From a checkpoint of a small transformer trained on Wikipedia.
Training: a variant of Muon for these matrices, 125M tokens, 3815 steps.
MLP neurons of a small language model. Each row is named by its layer, matrix (up: input weights) and neuron, and shows model dimensions 0-191. Each number is 128 + 32 x the weight over its row's rms, rounded and kept within 0 to 255. Numbers have three digits each.
After each neuron's rows, "fires on" lists the tokens most often at its 100 highest values on Wikipedia text that the model never trained on. A number after a token or word is its count.

L2.up212:125097182146142094077196121128098153101084101111107107125137177118110104081131141172167130131129102079135104137128140130104146179103146116102074129090092123136100099128125134122131111113169119154192087082181054121135175155164134092144133149171133148117112102071110190195110134067145143162119105163110138078123129115100096101119169067115136118124100108095151122111117098136149125053110131185161142145138099154153143160123217102118151165146128164140155201147115142144152189033084185081062165078098155109119094161147170097163149135096141122159051135115091137161133122104096171163
fires on: "-" 52, "/" 15, "un" 7, "if" 4

L2.up30:093078118099178206088118132115102149137150128177108070158097092165082166097158164110113158135155128113126111122124097152149148152145148148134100175110187112132119118136152120156106132158129130200161071158197100155141114118132133110099083149127133192152142135126085127085175097140142101095114112174092168110140125184104088092120104188121187123081083051159110135169143175067107197081110157123088207147134098138120115145159135090104142075152103079151116183098130068121139171113167111159158125100086123077124180105171120139124120136141112077160128100109093053152134084072137125122
fires on: "s" 35, "==" 15, " round" 5, "up" 5, "===" 5

L2.up492:144085160134124134120127111124097106121126137125121060087191108133186144099156197158144102148116104139143127117082189115137121156126138123116147102108182135126132065138104145128121101134200137145153083105168114159102188167134209143177081095129121172131081087159134099178126163074149159103074078174127127164142127135104082115126131167101108110177051132133079191112088134112147106146094085092089186124119150119105161152150201123130155105190128130121138159148187129118052106107117124083133100082141212116157095110144153154155148146086109062132158102142150129114130142060111071156
fires on: "s" 86, "-" 6

L2.up101:090127151119150159137091121111130137140085169145152095142126133186143147149116152134196149176124130185144091088123147107125102130131169112150121176115161166133065062073149081114080145129126116173143129189102054139159177087175112121136100157132151168149101173134146156115161118141083123143070130173131144173092113128145074147133151146173162147128141114148111137175169151140179117173077112092106089192116168134148131138129083092080072144106095115116088156172154169108065037092090192161082132104106149155117148138196187113112150139196111080088101111116140094091120128138151075122
fires on: "-" 71, "or" 6, "o" 5, "." 5

L5.up435:099104129124110111065139133123152114155127096209138114128126142138159101143172178148155049143113143063171110133166192091202118124105095118117128137089146075116086100126134102104120159111121111103117082127207177083083109139108143109131142134199079137134144085147189112131129116108177137147176107115163134140082187138128132180095129164138092122125091193122127122148097067104076026173140128166125165150105126115086166127133152146072149117156166146065154095183110107082115141081119151088125081155083173108160124126125150088093146121131145159146094115100152144123098128136180063084
fires on: "s" 49, "ly" 7, "y" 5, "har" 5

L2.up388:107099179088131131135117128165104130083142118154105111082169143175161117119125113129135124127065171098121154090177122082141137141142086138132097037153196113158083099105096085187167108109125106146101133139166096132124148113113152112170128045138147138085165123145147098166135126187165162139134163139192125208127102117093159099102112119146150149149115069160145127074150087158158109123162148094138168126139111100093209101102118126126124115184194110108174179172127129093161097168176127090108144145083140076167138088115161103139158040118099108183138129160127142192141154119158053127
fires on: "s" 90

L2.up352:120168135114083170155142125163140105080086109100110066149115129083132183136131127127061160097116134100181096160143197112092119109097129145147197108121184066154098147137130123158126072104146099161130103091136130141109100163138200087122103086105122131103124043139172078174138099140134070233139074179148149083156083162171112068108163096105123123132127199106169134156094123133128117174110099061139115137108137163108160125137139115144099145166121167208165145150101157121174133145113108114144184089165149135175082132134114124126131145070124124085071173109124118166136124100135161118
fires on: "-" 18, " and" 13, " of" 10, "ly" 9

L2.up625:113099141139132109140124128148159081122097108213097173112104152094118155207123173133143136129135152156184104132125128106139093198151125122148122138110152151100128145097110141122097130146098062147075156143104073114093187176088127141110104133168091137200168135144164046150145147187164119132077114092132151131119102047186145132148110164143143163131147057148148158135165123119138097098127093152086090117123169106162127141169118122110182186131136102171096138142121123104148020160144077143060069168112090109080092195079154133136130154144095108121136056131145081141122124136144133157
fires on: "." 28, "at" 16, "to" 10, "-" 8, "G" 8

L5.up140:149052142126110123137161179098144094169074152110125104118143130116114138157108121108134146222129199119109163132108193142053123114164076141127107129105141117137078094147106150099125112117097101147118112073148135100090130155165132178083209147067160156102179138077143074191125096149125178118209152141133129090099129120124138131134112097102151066113149130160088108170121098126101122154130148134071218106128122106150128136112160201102095124111101224162102097139151123102154160071071111141105103161148136135128123119161068139130161120144080167121115149173074081110152136144117085141
fires on: "s" 35, "d" 14, "m" 11

L6.up716:131101211167083156168149100138133103181126082093183084070108188115082155167127122107091183098121133196147134086096121061147117089130128144128106185128166155182143122129084093127107108087135128118140121080138119122081120101146095184099166103117091129125138154081170187096170142186159142105094160119144148113164150092104139173169134145122124114137167103127140099133110116114105090150081128174084180122111147131133112159096077129036111091039109163116097146125147164146124138139172176143086090090171193118107146113207098160160136125125166156124138136144135083128121084185126124149
fires on: "s" 64, ";" 6

L2.up357:121147177116154133133131114094164158086073141121160080143114123139197158152132083114128134208130148086122152111159137101146115126146135143124166132132102143153115070102161118117133093157145136146095106089083164159126225159116124150139122114125141168088128169214076079134147063131138131123179078131093152142064217121105075071158096143091138142105129118099083130138108149115142183167085115108145168095101168111112118164123115129138098180156131148148058175104140082119093165140123196134100155101133138116182125106161149116110163072109138145086063157100101084124202159184149115078
fires on: "." 45, "-" 32, "ed" 12, "e" 5

L2.up474:141111101143175099084195126162130180121067148167140111164099165149092117143070099086124153181102118131080109048123130104142090103165175100126113150207137114153083085087098194136158150138106164157103138124164103106104147090130127172137119104129132120092111157108104143126132101114100137080138146149103207161062142126194075108135157109119137134112097110120140116136129114136157096155095199072132122121138148149075138085162171148112094187143149103138133116121134123130113172158091189126093039136150065181173123127120160120074159120158135159215067096089160088119096108131134134157
fires on: "-" 56, "n" 9, "." 6

L6.up65:071104162105117127084163151099114154152124065107175133121124181159098120153124123150170119096109105137138154187112048129073131090176105139163157129146141114145165152104061186119150147125154085081130166107159114082075130105115109157106124090108134143148057119072068178160137119098116116115128100127083064124094107089107082212146128159057114145199193092153145137189122110108099157127091149143105153150172154128172156139099123124145085149190150128134135168126157156142121164134111149183126212161098136120142093185107135118109194121118070171101103171141128124131156149114147129077
fires on: "'" 23, "ed" 12, "n" 11, "f" 5, "in" 5, " round" 5